{
  "n_layer": 14,
  "d_model": 192,
  "n_head": 4,
  "n_kv_head": 4,
  "head_dim": 32,
  "d_mlp": 512,
  "vocab_size": 32000,
  "activation": "swiglu",
  "norm": "rmsnorm",
  "norm_place": "pre",
  "norm_eps": 1e-05,
  "positions": "rope",
  "rope_base": 10000.0,
  "rope_fraction": 1.0,
  "qk_norm": false,
  "attn_scale": 0.177,
  "bias": "none",
  "tie_embeddings": false,
  "parallel_block": false,
  "init": "trunc",
  "init_std_qkv": 0.0381,
  "init_std_o": 0.00882,
  "init_std_up": 0.0381,
  "init_std_down": 0.00441,
  "optimizer": "muon_variant",
  "lr": 0.0111,
  "lr_mult_o": 4.0,
  "beta1": 0.93,
  "lr_head": 0.0104,
  "grad_clip": 1.0,
  "warmup_steps": 200,
  "schedule": "wsd",
  "decay_fraction": 0.889,
  "decay_shape": "cos",
  "final_lr_fraction": 0.0,
  "batch_tokens": 131072,
  "seq_len": 512,
  "doc_mask": true,
  "z_loss": 1e-05,
  "train_tokens": 831800000,
  "steps": 6347,
  "dataset": "wikipedia_en"
}
MLP neurons of a small language model. Each row is named by its layer, matrix (gate and up: input weights; down: output weights) and neuron, and shows model dimensions 0-127. Each number is 500 + 40 x the weight over its row's rms, rounded and kept within 0 to 999. Numbers have three digits each. A neuron's up and down rows have the sign that makes its largest values positive.
A block is one neuron, or neurons of one layer that tend to fire together. After each block is what it responds to, as a language model described it from the Wikipedia text at the highest values.

L7.gate43:513459538514498507502540501528524424515457489503544550532389485532535515539558504570479554486534499478485457519530571507532540500393507575420504441470481435564496490469491484506563421552510564425471553506481464477451482519506447491457425546553534480489504493467479536464510492441507516519467481554479517482429460521467425501480533469492497568525456577520503519525518512519504444479526
L7.up43:448489446524481473565585554492483409486502569527542501455477525482512495500467482478444485484449577488508507388542508437463510528479483513607541474489517500475540441465455478405513502503494456448510505484447473495488478518495550534463485557528484504556510508493522532505507451583434536581439496546493541525593552534544476433529551512445509498460467460479518425514500526435524459497447
L7.down43:487524532496502482516441487439469556530521437493504527563510511586455401452461499539504504414452534482476476567542483507474457447481498498483459513550482427550460487522486493499506512517581509467430466469581491462485452537550469488469444449509439499515525499526461469462496567507496554500571527576513428489449444525461513419474492446441524462509483559437452522509472500516542424470577
L7.gate214:546506465508486496508525447494442434479509502464503492479526417451458476525567588534635473449527468468500513487516458493470499500532454455484500562511443505455483449483503432557552485497557507482478466515510503425540471494407519534509532496537496525523464560465462456484427469484524424507542584439527509509482476508464454484516476517500468502500501538529394502491513468481436464505438
L7.up214:421496577463511551523533499479483510418475570512499475546577504518446521450426475500456439524497474613470495516544485436544489500504489482533474543498459510498472475499541476500544500533470504535560495597496530474550504527533488547509521541493458441470554499526506455503504501495539497513545502525515598534545477496479494481479466494586535541573462487575413506498491426489519508531522
L7.down214:466480466508501565494513520413475507557527550535510475557466513523390511491485492566465563501570539551519536505498480554436471460469550496426507418521481473559556477478503491523462533555543504537479537467508460539489430565476440468490500546502480516529487510488489534522480547514502491441514433538524510528474515559450612546508505437457457445548500482463498471516547549456524477480519
L7.gate235:463517479456574549560572512455475462631515489503541496501548507519561549449513529545452555455543435547515530460401492465502512507451519529535512505528442486479547487501507535486523505568505430407498517496514531529489501510500464555534427470479475502573565497490563548537472507541508492477548471412505535490554471542544466412549454506476512428484539450506469482481552573506520481487575
L7.up235:528495549471462530388513531520529464460489557546457492502508510523504448490534482505512479483429582560499513421480469533523451457506477525491492531501443519555591488521490476524544391503551515532510538537534469518575469509504552492442469472488535457452504500565500514496485457521485457551456541569566499458479473540394481508534478518505512512519586523496521472488454437465495510540452
L7.down235:540447452456529495470507446459545469462458552492486499521521461529499524501501474441522469497477486453451525517539518538437549569601435492513504500541493496505424547505567496528534504538495490513492494426524464458535545527552482525567526438497495479487470485501568553454523499581485540549585521554543496493516510504591522522457489455470473496440467435454443499619539521480524501498472
L7.gate324:484531475565422553503486436508461439525513489447520438485549465431510514509459427458563558546476467512491449543567466525536470519483520502481465589514592404503522536512462474505524551551484505506510501507443480518523459409496474454446511523482532458418498489501487487519477495492604433527535429521467469485546485505501514539554489499547461551440459423470564517478504544509518475547490
L7.up324:501473494510526535517525579373434423495512488531484533479496562545482486551524507456508547487454572523458551507568455516474512430492497490537472527592482501483506466507460502519540421524581499522512499490603471519458461496540447509576558508519435466521496514486486503486487430483509483522480453430536550500419518570515502524546491477513514431539441510503504527517423506487464517456557
L7.down324:526429532467493555568490560509470556537452497545534460562509482485453555519507463446493548557512520468572482470432475529478470498472541484501482504517536488479513484426518481501537553539503451514479534510519456488488491454570497438479478470490512577544481510488484547431456530527517492460461556517517509498444531517475532449467503510466500470541508441441553568473585515527461465457467
Birth-date months in biographies

L4.gate189:526452438517497497579490523518467471526461528497557463499529565500482498468507521502451550506556557535471489471531492495525453505472520507557435529546508475513540411534564458541513530569535458539538469529492527492534548524457500549532549502514505535475515545481477461521471506485479423520478418485418440518424443486568463506486505345537560419504499458558563519525439528518513469501545
L4.up189:474481485490559506520533503520526480478486568385407496541515504473527504535461548518474494505457532489474500498439445472542476598474478615543448504552468582479551488526509506540561559547639512539550498451492471551593516523495543504504491518555494415494458486554522505467527499499548457467496498534471443477542484506530520493506528483506431467519535497556472551466452532510435532473449
L4.down189:484502516505532541464494530537438498493444519494528515567505549547472408434512478479508517519527473510527470435498554513483444517514527439476497570468550496587525517492609554541478443473376482477490458498558560452458430467445504545487504562529502514459484470532475451483496510534454570483542488525565529466400437506503450542520525524508457472553486450457459482499533505489485534526533
L4.gate295:459460493534508521500508505535540502532516569460476558559569540527546365481491543492506499519498571438531497488556475488519494496418526523455518485519414498523544503439505475457492543520470436499519501444477513442498483536513518541557586509418474468562472549497463477512505502575488468540509441545543522540502480525551488499423489539467488522553473496453518474479507577502484525434556
L4.up295:475462372470463462494485481472460511468501488422463532501508486539414400543453518465474492490507497481555527523530548455538522548503518497583558504530473541498525493581578471505460507489496515518446458529494504490519576565444478482562503392543530513506428433483472494441505480527439544471462437517454493505459443450563527503448531438482556530596543498545552545477518576475503545505497
L4.down295:562504527561502471385451498467479520486562507520459536501548444458549499544540490512467516456579540437487536472449477537557489525458516486502459522548484494501544498453466522582508445544530505455487497480562486469495462459484448554466504507498509485451466476518442527552493447533491471442503434539473464435480461474555504526491513530351536543531542487521505532502514523579499546470428
L4.gate395:537511510505480497475533505429594471544496508458518447555491548495460578489459490452513433513554515530453476556465528568408486527563531509530533495566532489547515551587487470489454534483453505522479546468537475417508482567444543505552467504523520466503394522542498528433562466544520484429456555400459536566509516527482530487622450497459558473504492513490575549468513519405532495466481
L4.up395:550523502423442470554464502564537524460520511421526532455455552531480485434400449432464488461511505513490485486502499494462529578437518560586514444614467519470478563416515536496478541486515480513462502488500482439522497465489558464507485484524493506554439531508540558495472531487549466494526464500537557504487498498566446486466533439500492514529460581443504554496478531464494579526535
L4.down395:494476503505538558488560423436572445509512463526519530602551534503485565460505557519491522567519490486510491498555552476502520478545485457430561503496553517472502449515439462509471517495440496484458585539527522479477509539482511528492493511477527441513478519510488451449583462552503488456508548540462415510548616531495533521537468504498551412409457465527588537532472446468502446470559
L4.gate429:476524500541510460570388485611462504522515513524534486573474518505508464445535458496437526441545515448460489548505451543515458498474532509519463490454446507470519492491486463447538560486533490510534509469455507454550421546498491539503450520514479521461519474531516505492507513536524439555525481449474542557512543542488534551476432481463585493503537579520499567502534508540495493515525
L4.up429:492500410532497488537516437643490552526491452487519518501505494464525464488466449539419515530535460509487460509463456573479494541529550584512483512553480510479524453476529528447539550528524538488480516450499493405518493489534470519537472531527519499478482454515553500454495471520530445539525464459476445511580505607521542547561534490468517436508447487546504507543491585454494506469453
L4.down429:519508527550549555488427485451472502533484503482517539484550504475540508573482472528508495493562511561538578471466485459532504503532512440565515492509477455543519493473464554478525473496456510589508539474552479509458532463501481537557527490472490492504504520495389559544450464531482594562473525497491534474451514432468498581483567545546421538510532404515538513449503487580483477520504
Small numbers in tables

L7.gate67:530448572479475450457487525474515435508521426512425463478585549492486529468483514538524541542530537506559430527496421573556542500604532507492544520498554551480497497576523482536475498519524496459596535466468554431492498462477580530445468532479519559460501475507485508472490457525503478455528554526445489550536499470513494458553497432576474469542467475412525391449510495464459439522492
L7.up67:494478572556455461528515508407516508483522494450492504503442453429611515535525447487538496543518493432528393568520473481535478588484469552556507499432483447442529465556468470529504503491519489524527522526487468456446545557543453555572454517531537526449517555488550481489454584485513552446503547472537514478453503487447486466476538564462435440490510508517511548511520468505501461498562
L7.down67:482486542552557490448474489473510514430508438511479463417555543514452478512489554524512511572597454507458526484509501555493489448480495485507506478435425577522438494431518510554502472506451504443476412549495481528557611443504535426536467442411504531509522452575536529563516480508506530487502501444563489476478476550490519498500491443434526465520494536528472503550528518464453547575495
L7.gate181:524544510585477493548469451531576497542513436479476506568483523505488497523488454545458537498498474417488475568515519553520609452530557526471482508478490497489465501557458521531564487525500509480547529488475524450472514557503497549521521619551503493475489558508484537576468537469567565408561450546416457498554487493461459505504511490422511485484551467509514585518465566517516512470482
L7.up181:489513490440472431496560495536522497460494593492514448477520554541546508433459478503443520538505550507453410476482441503442531506538530564505484452496532542520522478530557494512493479580532421446488482477511504534478468456474517514471489463464506513540453546592489476477514530517422429468513510453491538513422564531521495506508571560509502502476486507443584479529533513443438444494582
L7.down181:490522527482455527523513466487520448547473414505530527547477449508456558525531532519485507510437562432522489511553529468541462497449495480475482485508467557493476546537465521535533532503455505513562520533523477515441481521500473474538572487541477542425527392489528530507572455509478573457490553537492460448545455549486431502451475471505566564463508459502459581490446473480518472483454
L7.gate225:483478536478513494518529468483530563560478465508462523535479530496520467546482470546533519476534438458521518612461481519495515493566505400444556480566467524427434525456492494572444459468516448514548501519514594498534398514506506439465543494539433501530527459559444563482526537514513557540452516442558453504444528477494474515519525451539569481570533520506476533471404497454476460486480
L7.up225:494527483489565489497537497444449490509576500475508474483453517539497473484466545500404551491469484452518452504506513498500444513558551469478514496525467454472450488473515530513513451524481432480599551605502466455560587481482548439531495500508524590506438527551488507458465459451509507537493447445486504489454423429533513515432420466522503443530409522552496466512601508536456472553548
L7.down225:591537526451534460479488450470546448583436484487507517467561571491461454465491452466504537446524507486569495493535419567483556480553478456485509510493484552493474505501444510527497493476523487515609520510520532504534492513518455454441515402528523473473557478501556566482471416512502523520512535567544521495491489524558426471545529475502487514547523482530487433465521547541474465437525
L7.gate283:454520542517528463467438505415513425520518498515454524498515505579568466511466465511493501483458500496502464473511467445481514452427565474528501517527612561473530510541469409516463501521504522521557468446464579483482456545493473496533504543528530505479460480508482463483512513520526502413508499434518508481478475561489520478491431489520451465539472485452507460462492511527492538446507
L7.up283:477456520507496513431435540465472519469595480486481476452531471424488548517480415493512411537548503461550458479544526484463511565516550496485551549508503483548490548567589478501509566480597459524461554513530470526471465507503493506515503469583522582485476520475491528531536533548442545517477480429514454513507511520529465469419552503540498583527541491515453553465472423507452458488574
L7.down283:517582536495432404551458465452555434550428532533491518532507537539464468481485442498496538516546427473514469550517411438479518453544510516476518497477449471459470456451479500505475469516411446479597500490475505477513528506444449546542472487463491507545541494538490511449454504487511498467647536555506554520538522526523529511575547501523507511512500490521493538467459547497457461551446
Anaphoric clause-opening words

L4.gate55:499488545483446474422538452552542499437444471509478525510440493513449462501488572445549472508505486518525498418487567473504521514429494489513485520463460519431515438527484564485508487469518535510546545531481517480567500507542556532542548537438432511505482418523522512562483557519555508600496452538549375497489520542470454550487490504454485539460568508459482435510421513447467502486528
L4.up55:478471512530501597492511488514501543554484472600509516581559461495511510458533470442553573526488479573447467583499473467525439493542459517524461487490477491500510529530462444496442488512452447564458567558528468513461428473530454493410517450452537504519600536523519484517556474549490490509467490520505509494471480472518450451451514441475517520521509505483413507495560460492490494504469
L4.down55:499479501530553511518506479556499404462477466564464542573439449444477452489514501420509543477529481510536495578576536460538469538509518472487547529504462512472480526506523575528595480523462603484556543516517560474452508580497561510497521539493465490454529524505436520486442480495510492563481501492397518440484467508429453496560465504514568529558513459457486472508466493524495518561498
L4.gate62:495521515532509472511519567476506530525467524497434499552475527512557488448439479530546489508436479476498498532521487435522528562500457524560539461504459592480557489454495522479533527601473553493539535436436503507576546589455466508512529451488507490546474543493499444526543420463547520559445482457488506552526559449525472500524496439491544521501464560464489543502465449360498486494488
L4.up62:524543541562528466465496523472536518488466462586467476424420486501572506539537555547480529492496479534481450525576444518566522468524507526528501437521545470559533488515544468484498489500525626498460480528493542509519467541479464466550545532495560504549497489473473549513436555480521516520498485430497513500519525549524591536439580451392430565505522569509488517564603501509409445505467
L4.down62:586509477455461489476515551505501440473435481494594469433451521491442498541471580523447534502562505488444404597479446485482438457533523577466490486489461530559441474514526468485496490408488464503565524540444474436552493481474475541497518431542510554518519490551495550476603521490524536486576545491475498487514521499544549499438512559506588536517485478464524483465571488520492494491503
L4.gate392:510476478538486471515582492539446463507471456543466513515505495484502461439542486500531526573547499517457553544509466489508447529537523494512492514562470518494480505491443504452567514491426543440464485417467475394434480528555493522510506492466566406572545526524482498528486532599493582592521492430498517553538548545554493554482400509526529525530503480421427506507495483455489558524497
L4.up392:454487517487488487537446496507494485481467486468463565487488533516580417530477470463504537487491529478428541543462539425429451514489489441569470479459512489457571474577420477514501529481547545570551486471481573548511533472539467514454553540530446532460425513505451538494530483521419524578590446492512461515471572494440436510510523463532513546510510509554481554563490469514455463529486
L4.down392:492436499548522537496579509566505438531496516560466492458482524472481509458514518505474503499474499468465459599540512463462521455478514548465524480487551455533477528523475542462450464500468428489498518544441426509493519568512560481462543458513605490472534487499522537534520523493467487455477555442478485525577562548518526520440483504481477508528585547440485382463561506506417503567482
L4.gate464:521586454512442431523491464505519413491489440535522524467528412435446538467453507500555471506521496516533460587517467519507507516460421498523518499538532518436516497463506464485479561478555503607592488500524510479510486543504497481482504589457508521547565509493421520478516560495405531526514531574504502492467512515475525503514475438608514512488439493452479490525596530477551491537517
L4.up464:475519434521487486497515496502532524537502453525449427543532485502544540477475517503568412508557540584465409493466502476465412442504526493411513511586574495409512470424522464490506524407421412568470552546488532499560490481494478477482526527529474484533537505500523515495541529500466496563464497507504519508527567483502530478406497510479518493576488508482501525481533486491479535499472
L4.down464:520540499487572416489497517444439492481444457483488508464461490523508491493461492520578480544512521431469535463437474463561505534454509509568520493509552487546465473553482501506460512510480500520524522455526458419524551481556476464490485428560551542478495451486549529452519471418471530434584510409482615511495528472492502449449492584469532513444577537516494505465472505428455417445534
Clause and entry boundaries

L4.gate133:457495541486453505492487544482443563520532495537483535463495552470566473476506580552553481539503534525558517467456462549492474481497480493508471589448563505534517551514478515547585487523465494499490516533490497496520403540529464394513469469451520543538488493509460541567513448422568513541489511469469551485508498424522512511554479522545550532522468479440486560489484555484525460567535
L4.up133:513505502522530526494511554447506451488548533516514490526495563533416552537539521553563522482546442493504445502472502525475453460485558552499419486472471444494539475428538505492464478497496440499510508469512536520454408534558562488491542431541454478446495455505545454539529457493510459454519489436499528454415482502485473434510538503439567444559558519526459544530471539528479476625514
L4.down133:558501497497474466499567534535558550500397506436513484465467427515540470483481472524500558546470537468499529474497441506479491465519489453483486454515502543458481607510463480426466552561469565488552430533487419502468537542498539550502501491485552497454536484551528510423519538509494441431542511491524514530508569500513518529495438525504441513482557554484506438474547523502518508431499
L4.gate205:490460516510460549484521563468447491533554452571457500551452469435512555517508411520482521456416462432489523485459523519542440509531480515475513544436539548514502433488498392530463496431542438537490478544559492463547444517535537482514494523503518496547455549453538495515576564552516527464546458486500540434480513532541484463479541507511539537488566454495534463494521485428480493441554
L4.up205:579455533534435480413537501514503529566484484503541554492438478443434536461573497518554511451527465466487482508488488507490466503543553510430495469500573428479429467469518443521513468483520510495531524486505523415532468468505523513478469462536434514503488525441548590487453499485516490449545473504490402479496534456486526520466542468475464423566563421505528574513443487552556539506497
L4.down205:488473484525567499501463502527541502520464485489483490528481450537561565549483475477457534551521581491445528553524479516475507444506431490494470418456465522434636486443431544444488501518492519450463407518453469530531565576493436519519499486488535506527562489439504547459528483480511472493479516529448494574459533505529485472497495483541543476468443538447501504516587493502455490522557
L4.gate259:501453439452497433469540453522600546474563511449578462639457545528473527530478505444508547556444525540570540484471533524514521491554517511503512490523489481589557507550509533436557496498467442505483468438459541495510484485507480453540385481548448514532477512486524516469505447530484507495504494523511552464616479574474484500478451562523498461543456469440518472546466533546500461478499
L4.up259:485436526498450553537513477466481450479497501536497537525456554521568550478445464496531543552489483464483497490496564481553550574550450505549468531467479465503544501472445514495614535542592499491463557509505534505485515519473523539541448476501450520523475539571537398536529456461542487504532552479501505503516516498529472525516460538472584514507503512512485551509541576524563493482597
L4.down259:501492518529514523465481578539486516493467419523514450525415557507518520539480502551528507454507547482458502500513462508477455499461494506454495502580531481496472443499438476487483552553489510545465478530464500568514538500550464499446535406501557449521539484435406537474548610517545514474509405487487538513523525511482518545491496478488496457563532471423457466508532495483451544492548
L4.gate408:409510448537454466519437514480535493528456572516514506534462539484528564479537495505546489510516520513478586539541503561467445503465495444494484477482515504488506460492518463496535532532460531491475421567486476364535485502480521477458422546530488504512516485504527522551438541458478478446536475477524517473563515479542521562503510495447578491518482552446518445527546556474543430505526
L4.up408:456435500577516426482470542501455551511500458520520562498517531542503536542510423473461486448472535493481586483508398441442450543527500417503454494581536485506491479495547476469516469448469505501427483542514452457537484486543509533502496518470497445540536516536510563456519562487511502531520511484519543545561445520463460533471557455564463558575512418427522447502488512543524476549531
L4.down408:555475495512498523460484450474516494522460504517490516525516561500504485529436451513556488492560543521468540470495514519524482451424423525502438480556416477439511519540490492455513516518543559529544465505469488475468561528484505494499423405518505525492562520481429508553589476495562516402445442533526524467462491474468468497463459535508578403473459473538524521494507508450541491432539
Mid-date tokens in biographies

L10.gate141:505505433586486523486487538452511491393546459523459569567522508496551428459419517480504518465577443446540520476565439469547447485492446474471540454460483483463554470470524463442511526505542507480507441409577483470503504509519499527486490458501454540452491491537461572512519565464525504544478482487470510524563461553568477492554481522466499491540472488537494454547527530504458475527483
L10.up141:474566548548512518451461516545463424503507498520512454535500525472552503474439460487511476528482434539483502537565473491489529458532490504617548508468462509578477470468452451507476426510519513477511563522555538458470535528460573505500481460540578557484538450515513490465458546484488509561546584428525478526447520525457504534425471533468466543582509450500493464535514496462434546512534
L10.down141:513497531508474517527529483554532558539555547496420491534490493473650518462517567522483546501460497485482569540462533454494511548498448548435431486421527479545523466517532491547498522517574511548454554523512514478496501492509492549519466529499407553500437535522553425467524535503521488556419487498508464491500485520428472493519349486569492491521566505483501494523523541516500533540516
Duration and age modifiers

L10.gate83:482429545508470540448472527489544507446519504534478532479489447476542521536510464532573569453450442510472538503464478521434475533484513496558546499505545462483474460577506551584509511511477488565592552510500565508505444599478558504489443592547471470506488523481487481508480529587474505522491479500441464532431499487480501527515539495545478482412508467512444536549472533564483494476592
L10.up83:575563524624542521520545498480541496506555452519527499490465492462519510499505503539552458529547567512522483567475513500480465478513512525577449486548448399537468536415468448537517580454430409560496559466530509471532447486455543492487508564493486511508508474481490521568497601553534446473531531509532522537497450503499535557485486444546575530499516512520485492503466526472547488473540
L10.down83:482571574490461465490470547510487524521522564477542486488440543507549543485470483542498534513423494449514539507521509511446539482517449489569522538465558492495557427418511476528504478522531510512490510483495469482531566554452489497500526520513468446481458529496433521504498503593522502541490545415423541507486444476516433590465478460544514552459544492534456489428507542394482504594530
Numeric table cells

L10.gate266:529513515496444513443531500459469519549541521529431513445517531482542499378556503532543554522553509533512485605536468457494579493456524481527510543476537532531449484528522509403463493559474499535530432505468549489586508501486424530511477472481503550530518502500489488564522500477513482490532538456503491489466420522470538498439530495496460441546468465512464498582494543490495436525552
L10.up266:515521577426474471509563471492469474505505467484541512506481525553509550485485451501490453575593488502546434534564515495522470567429508568573485550546535459513485491436579523426492493549548555560452499521529487499502492478399419455478536572501463467446516454552507472476529586497489539550536487526527503496493525462490479453427543536521549521570554488500509532559484422500510478548545
L10.down266:470545475472508486494441506431538494536452454417464580509551487477459506537554533469491476488506473471473518474468508530496489516514476449462489450476518529492452444474504463503445447448492503516551560443421530514484422468589486481531465478510583568518507470491479508499468450527454555418508504479459497478517446530523533487521512530485513551520497465466486448455515516434403517455514
Clause-opening subject referents